Weights of a small transformer language model.
Size: vocabulary 7438, 33.4M parameters.
Architecture: rotary positions, no biases in attention or MLP, untied embeddings, normalized queries and keys, attention and MLP in parallel.
Training: a variant of Muon for these matrices, 10682 steps.
MLP neurons of a small language model. Each row is named by its layer, matrix (gate and up: input weights) and neuron, and shows model dimensions 64-191. Each number is 50 + 10 x the weight over its row's rms, rounded and kept within 0 to 99. A neuron's up and down rows have the sign that makes its largest values positive.
After each neuron's rows, "fires in" lists the words (lower case) most often at its 100 highest values on Wikipedia text that the model never trained on.

L13.gate222:42 52 30 66 49 51 28 60 42 70 60 57 55 60 51 60 35 65 31 48 37 43 44 34 54 59 60 49 39 31 48 50 52 48 29 52 59 66 54 47 46 53 42 66 50 46 33 58 33 58 43 56 48 58 37 51 19 47 48 42 52 47 53 63 46 37 49 40 46 60 63 60 41 58 51 70 55 58 52 59 53 69 49 48 39 40 42 70 53 42 66 34 44 48 56 37 42 54 53 54 43 41 59 75 53 56 55 43 60 43 42 38 48 61 54 44 44 43 45 68 46 42 27 31 60 58 44 47
L13.up222:57 39 33 61 30 47 40 55 42 50 34 54 41 37 36 44 45 58 32 52 61 45 39 37 41 34 52 55 60 60 23 61 21 67 47 54 57 36 56 47 50 53 45 52 46 24 42 55 55 61 54 41 57 57 44 58 41 44 55 20 42 53 34 44 54 52 57 64 40 44 60 46 54 48 51 71 53 57 43 49 49 67 50 38 58 41 37 53 45 68 51 39 46 46 54 38 43 43 55 54 54 56 42 47 58 51 62 30 40 56 39 33 43 52 38 77 42 65 57 66 56 45 44 59 39 46 50 56
fires in: "the", "his", "a", "s", "of", "19"

L19.gate366:53 58 29 58 29 41 34 66 45 45 45 53 40 43 57 42 62 35 63 49 44 31 50 61 58 25 69 45 58 48 40 47 44 57 51 55 34 43 39 38 61 60 68 61 56 44 59 49 45 58 55 65 68 40 33 59 50 54 45 56 58 37 46 71 51 45 49 50 43 43 56 43 66 60 45 38 60 45 39 49 62 49 56 54 56 43 44 44 28 48 50 53 53 59 44 29 56 53 77 69 55 39 52 59 60 55 53 53 51 53 47 36 57 50 68 39 56 58 53 44 54 65 52 38 55 41 46 51
L19.up366:52 38 50 54 52 76 48 48 52 42 42 51 51 56 48 48 45 62 24 42 53 55 61 55 54 52 36 53 48 45 52 50 31 38 58 38 58 38 52 60 51 42 55 66 63 36 59 53 47 49 56 52 67 58 71 54 46 56 58 51 30 53 38 59 32 43 48 47 49 55 45 66 42 55 53 31 52 47 52 66 35 26 41 53 42 58 50 47 32 31 54 52 56 51 47 29 42 49 62 59 39 52 65 57 69 36 30 40 55 62 64 69 55 60 59 54 27 69 54 46 48 63 57 51 37 45 51 38
fires in: "in", "at", "to", "of", "during"

L13.gate181:53 53 53 47 39 51 60 53 35 38 54 33 43 49 51 58 31 55 57 49 51 46 48 62 67 47 37 44 56 43 55 58 38 58 60 47 64 59 48 38 47 44 61 47 36 29 59 58 47 50 48 48 58 56 32 43 46 48 58 57 59 38 59 47 68 45 46 45 32 50 42 39 52 56 52 52 72 64 50 50 36 39 53 52 44 36 62 49 18 39 57 42 68 53 55 81 52 54 50 56 37 52 54 48 69 55 64 63 37 48 58 48 40 25 50 33 52 55 45 54 44 41 54 40 55 53 34 74
L13.up181:77 54 39 59 59 54 39 47 47 35 28 45 41 67 41 61 60 58 56 43 68 48 60 49 65 52 46 53 59 55 62 37 50 44 42 57 59 49 43 45 57 55 49 44 59 34 67 69 54 50 59 55 59 52 61 63 60 48 23 43 58 54 37 68 56 43 57 24 49 48 66 48 57 50 45 43 49 37 53 51 40 41 50 53 49 62 43 47 57 59 30 49 46 58 59 62 58 51 61 58 47 48 55 52 41 55 44 60 60 42 42 44 57 60 74 40 45 52 46 61 46 49 53 36 32 47 45 56
fires in: "to", "with", "on", "of", "from", "by"

L15.gate1295:55 52 59 49 56 48 43 39 47 43 36 55 57 49 43 52 60 66 61 52 47 53 74 60 31 46 64 57 33 37 31 47 55 51 53 42 39 50 52 58 66 37 50 62 46 66 52 38 40 74 40 38 38 42 57 59 48 47 65 34 53 49 60 37 44 49 29 45 55 45 52 48 64 54 38 34 54 33 41 59 43 55 49 40 46 65 61 44 40 45 38 61 49 42 51 44 49 62 55 36 57 50 53 57 53 44 51 47 54 41 50 59 52 21 56 52 61 60 56 38 52 47 69 58 32 49 48 36
L15.up1295:41 47 58 51 23 48 41 58 54 37 53 39 51 32 53 64 47 60 67 43 43 57 44 54 39 55 47 60 54 39 53 44 55 40 54 58 40 41 46 50 68 63 58 51 68 49 55 39 62 38 56 49 45 41 49 47 48 65 46 56 66 66 59 61 48 33 56 53 47 45 58 42 49 39 56 54 42 34 45 60 51 48 20 59 51 62 68 68 54 48 33 41 46 39 55 38 59 57 56 57 54 56 56 43 48 39 37 37 59 51 43 65 70 51 58 47 32 46 63 47 63 54 43 51 67 63 63 46
fires in: "of", "at", "with", "to", "by"

L15.gate450:66 26 60 49 49 73 46 59 58 63 53 43 53 49 60 53 37 62 38 54 46 34 38 55 42 44 47 50 40 58 50 49 64 64 21 70 54 63 50 47 63 56 71 55 71 29 51 59 54 59 50 56 55 44 55 44 51 44 47 55 48 54 36 57 35 47 53 49 45 49 40 64 56 51 42 39 59 48 52 79 64 36 51 47 57 61 53 61 54 36 57 61 39 69 57 53 31 48 42 41 69 57 60 51 57 43 66 53 46 38 59 59 60 45 37 44 36 52 34 57 37 44 38 65 52 60 38 48
L15.up450:52 53 73 46 54 64 63 62 49 48 37 55 54 43 37 71 61 46 26 44 43 36 49 56 56 44 56 56 69 45 67 63 64 49 46 62 45 62 31 54 46 48 52 48 61 56 49 55 66 54 37 41 48 51 69 59 41 62 57 57 46 31 60 34 55 57 53 48 62 42 62 37 44 43 44 43 72 58 55 52 60 71 58 52 48 42 40 46 67 62 52 63 53 58 34 47 46 53 44 40 58 65 49 70 49 35 46 64 52 52 48 48 61 41 37 38 60 67 62 49 31 51 41 61 69 41 34 45
fires in: "such", "had", "0", "2", "5"

L13.gate838:56 47 62 46 38 61 56 67 58 59 36 46 49 40 47 44 36 55 40 49 51 55 38 72 41 34 63 54 79 42 39 60 49 49 49 58 48 65 50 60 52 40 55 53 66 43 44 57 33 61 43 38 50 56 65 50 56 54 50 62 42 62 54 48 25 62 55 44 60 48 41 49 49 60 54 39 60 64 37 59 49 51 53 57 59 55 44 60 55 70 44 44 47 36 48 58 58 42 59 54 51 51 35 51 59 57 43 43 65 45 53 55 46 61 40 42 36 51 43 57 48 61 35 41 49 49 41 60
L13.up838:50 59 57 55 42 57 56 61 53 54 58 52 32 57 45 48 57 56 54 49 44 52 49 61 48 44 43 66 67 49 57 51 51 43 61 49 47 62 49 51 45 47 61 43 66 39 45 49 47 55 51 50 51 48 48 41 60 73 42 59 53 69 54 50 41 56 50 50 60 48 42 57 49 54 38 62 54 58 31 66 43 30 45 55 76 60 41 71 71 62 43 52 48 30 39 58 63 64 56 53 43 68 38 45 43 60 30 46 52 44 53 33 54 53 51 32 50 53 45 51 59 46 53 36 44 47 21 67
fires in: "0", "1", "5", "3", "7", "4"

L12.gate185:48 62 44 56 57 47 42 41 38 45 27 43 44 56 45 57 31 52 55 46 39 52 40 49 52 44 65 48 51 39 47 47 69 48 51 34 33 58 58 52 53 52 44 61 36 52 66 62 46 46 55 43 47 60 48 56 39 45 55 30 53 53 56 53 49 59 43 43 42 46 82 48 64 62 48 39 56 56 64 59 05 62 65 44 54 48 63 33 61 45 51 41 61 46 62 46 34 56 35 63 62 69 46 61 46 43 55 57 36 47 44 45 52 32 53 69 58 48 43 37 33 43 46 39 54 54 50 48
L12.up185:65 34 63 66 48 56 36 44 50 44 30 40 48 51 51 53 52 60 49 45 46 65 58 46 78 73 50 54 42 52 53 44 44 48 35 50 55 45 57 42 56 79 31 54 41 53 52 55 52 45 39 62 63 50 63 64 56 36 57 44 55 39 44 54 48 49 60 31 61 58 46 45 36 49 52 46 59 68 45 52 34 25 43 52 42 41 70 55 48 59 55 46 47 53 54 54 63 54 40 37 47 43 54 63 30 51 59 68 61 52 51 56 58 41 39 39 41 57 26 47 42 47 58 47 44 55 47 53
fires in: "by", "of", "in", "to", "are"

L21.gate593:36 55 36 48 38 56 40 61 48 49 62 59 48 46 52 55 41 42 54 45 47 66 50 72 52 56 55 35 58 61 25 50 69 48 48 55 35 37 59 50 54 65 57 71 54 45 63 48 42 47 55 59 50 39 36 69 53 39 58 56 65 42 39 36 57 44 57 42 47 41 42 48 36 49 55 67 55 56 45 42 39 68 57 51 61 40 59 58 30 51 69 51 45 53 46 49 41 53 52 58 39 45 42 45 48 51 59 45 41 46 57 37 61 56 48 38 57 38 51 53 44 51 60 55 52 50 64 62
L21.up593:72 48 51 43 46 46 37 43 57 63 46 48 32 57 71 69 57 55 68 57 47 57 35 47 48 48 26 52 41 56 53 56 45 49 42 54 52 30 41 42 47 53 57 42 44 50 45 49 73 58 45 31 53 57 35 38 41 48 28 45 50 57 52 55 38 44 43 55 59 49 54 44 67 53 59 51 34 49 32 52 33 41 43 50 32 50 70 50 51 53 38 50 44 37 57 60 51 53 56 39 51 40 55 57 54 40 39 50 46 58 56 60 57 39 78 45 50 52 63 29 58 62 60 50 64 64 49 53
fires in: "of", "in", "for"

L15.gate1277:54 36 42 39 44 56 54 55 35 40 54 69 45 58 57 41 29 44 41 43 64 44 53 51 53 37 45 31 47 28 56 50 55 50 48 49 55 50 43 45 54 43 34 44 52 53 51 47 56 38 46 59 54 27 59 47 66 50 56 46 52 56 40 53 59 56 33 50 34 47 57 31 51 47 60 28 56 58 64 47 23 52 51 34 47 55 39 59 53 54 44 40 43 65 64 52 38 51 57 44 62 40 43 51 37 30 37 43 52 58 51 51 35 51 69 55 59 70 63 39 38 59 56 56 35 51 53 51
L15.up1277:57 52 37 51 43 66 57 58 41 67 58 48 33 55 36 64 53 66 35 37 61 42 50 38 47 57 56 49 71 38 58 42 50 59 65 48 38 60 56 38 57 30 51 50 40 43 56 44 62 44 45 59 54 57 53 39 52 45 44 45 71 37 58 60 54 45 42 54 51 44 37 41 45 52 65 25 64 51 47 56 53 50 53 50 50 47 61 48 57 58 72 49 47 40 46 63 53 50 55 36 35 49 65 52 47 60 63 42 52 31 63 58 69 75 42 61 35 52 62 49 48 56 38 48 39 60 57 39
fires in: "in", "a", "of", "under", "by", "an"

L12.gate1170:65 56 63 40 52 51 56 38 31 46 45 61 52 57 29 72 37 62 64 53 51 54 46 63 49 61 69 33 34 36 51 54 50 44 49 37 45 23 60 48 48 53 57 46 46 65 33 49 59 47 58 47 34 47 57 40 45 63 40 59 53 55 54 53 49 63 44 54 58 56 62 48 56 54 42 57 62 53 57 53 29 68 46 37 48 46 39 58 37 52 55 47 50 50 46 46 57 52 55 37 37 37 41 49 51 46 57 39 44 51 61 55 56 42 47 71 49 59 60 36 48 19 56 42 47 61 36 62
L12.up1170:56 40 54 48 51 49 64 65 44 46 57 56 56 48 42 58 68 27 60 51 53 49 52 38 49 46 33 61 50 42 59 60 44 49 36 57 51 55 50 66 57 43 38 35 34 60 47 69 45 50 49 48 32 58 62 63 56 48 53 39 39 28 62 83 54 37 36 52 57 51 61 63 45 50 50 37 72 61 54 47 67 37 59 54 37 48 46 45 47 33 39 49 36 53 63 36 64 58 29 60 45 53 52 53 54 56 48 41 70 51 50 74 51 41 59 50 42 41 57 45 54 45 46 44 46 60 46 62
fires in: "with", "to", "in", "along", "by", "despite"

L12.gate448:61 62 48 60 38 53 62 52 54 68 63 43 60 61 60 53 56 64 38 49 51 69 70 58 57 71 71 31 38 47 47 52 57 32 45 53 42 41 33 47 53 43 48 59 45 42 57 62 46 51 61 55 78 44 28 51 43 48 45 26 53 39 52 54 54 46 60 42 62 32 49 57 33 52 43 43 48 54 49 52 50 61 46 35 55 65 54 45 51 38 67 36 47 58 45 29 53 49 44 43 41 55 59 48 35 54 44 53 34 56 53 49 46 50 51 30 57 50 56 49 53 44 66 63 42 57 41 48
L12.up448:45 49 45 43 47 45 47 22 47 69 32 56 60 52 39 43 47 56 65 64 34 63 62 48 63 46 48 60 44 45 64 41 56 39 46 28 57 54 49 44 54 33 48 42 58 25 41 81 58 56 40 55 45 53 40 62 47 55 46 40 48 52 59 46 63 54 43 41 42 40 75 47 48 47 50 39 39 48 42 56 35 42 34 40 39 41 45 56 49 36 62 60 66 47 51 45 45 61 39 46 45 69 43 36 63 72 59 34 41 46 49 44 46 41 50 43 34 52 36 44 60 64 55 35 33 42 67 46
fires in: "of", "xavier"

L13.gate1072:61 44 32 51 52 55 36 51 66 52 40 52 44 65 25 58 31 58 64 49 70 46 54 33 36 62 49 57 45 52 49 53 44 29 46 55 51 56 58 52 41 48 61 40 23 66 47 70 45 49 51 46 31 50 36 37 48 31 53 37 69 41 38 74 64 36 58 40 40 68 42 45 45 65 54 68 53 65 59 68 58 42 34 42 48 52 47 50 59 38 56 21 54 56 35 47 59 56 53 49 55 55 43 54 61 49 39 58 58 55 77 50 55 40 38 47 54 38 47 56 49 57 48 33 49 64 35 36
L13.up1072:64 54 59 58 40 60 44 26 59 46 46 50 46 48 48 39 53 33 58 59 38 36 50 52 47 41 60 33 57 67 49 45 38 49 49 52 49 42 39 58 43 60 53 63 55 52 61 50 48 26 47 49 57 41 35 41 35 48 60 40 56 61 42 41 48 50 56 33 50 46 54 30 44 33 56 52 48 67 44 54 33 57 52 49 61 45 51 53 41 37 53 49 63 51 50 46 37 45 38 37 49 58 57 57 33 56 50 41 42 47 65 57 56 48 50 72 32 35 55 66 60 70 46 65 42 65 61 31
fires in: "with", "the", "in", "of"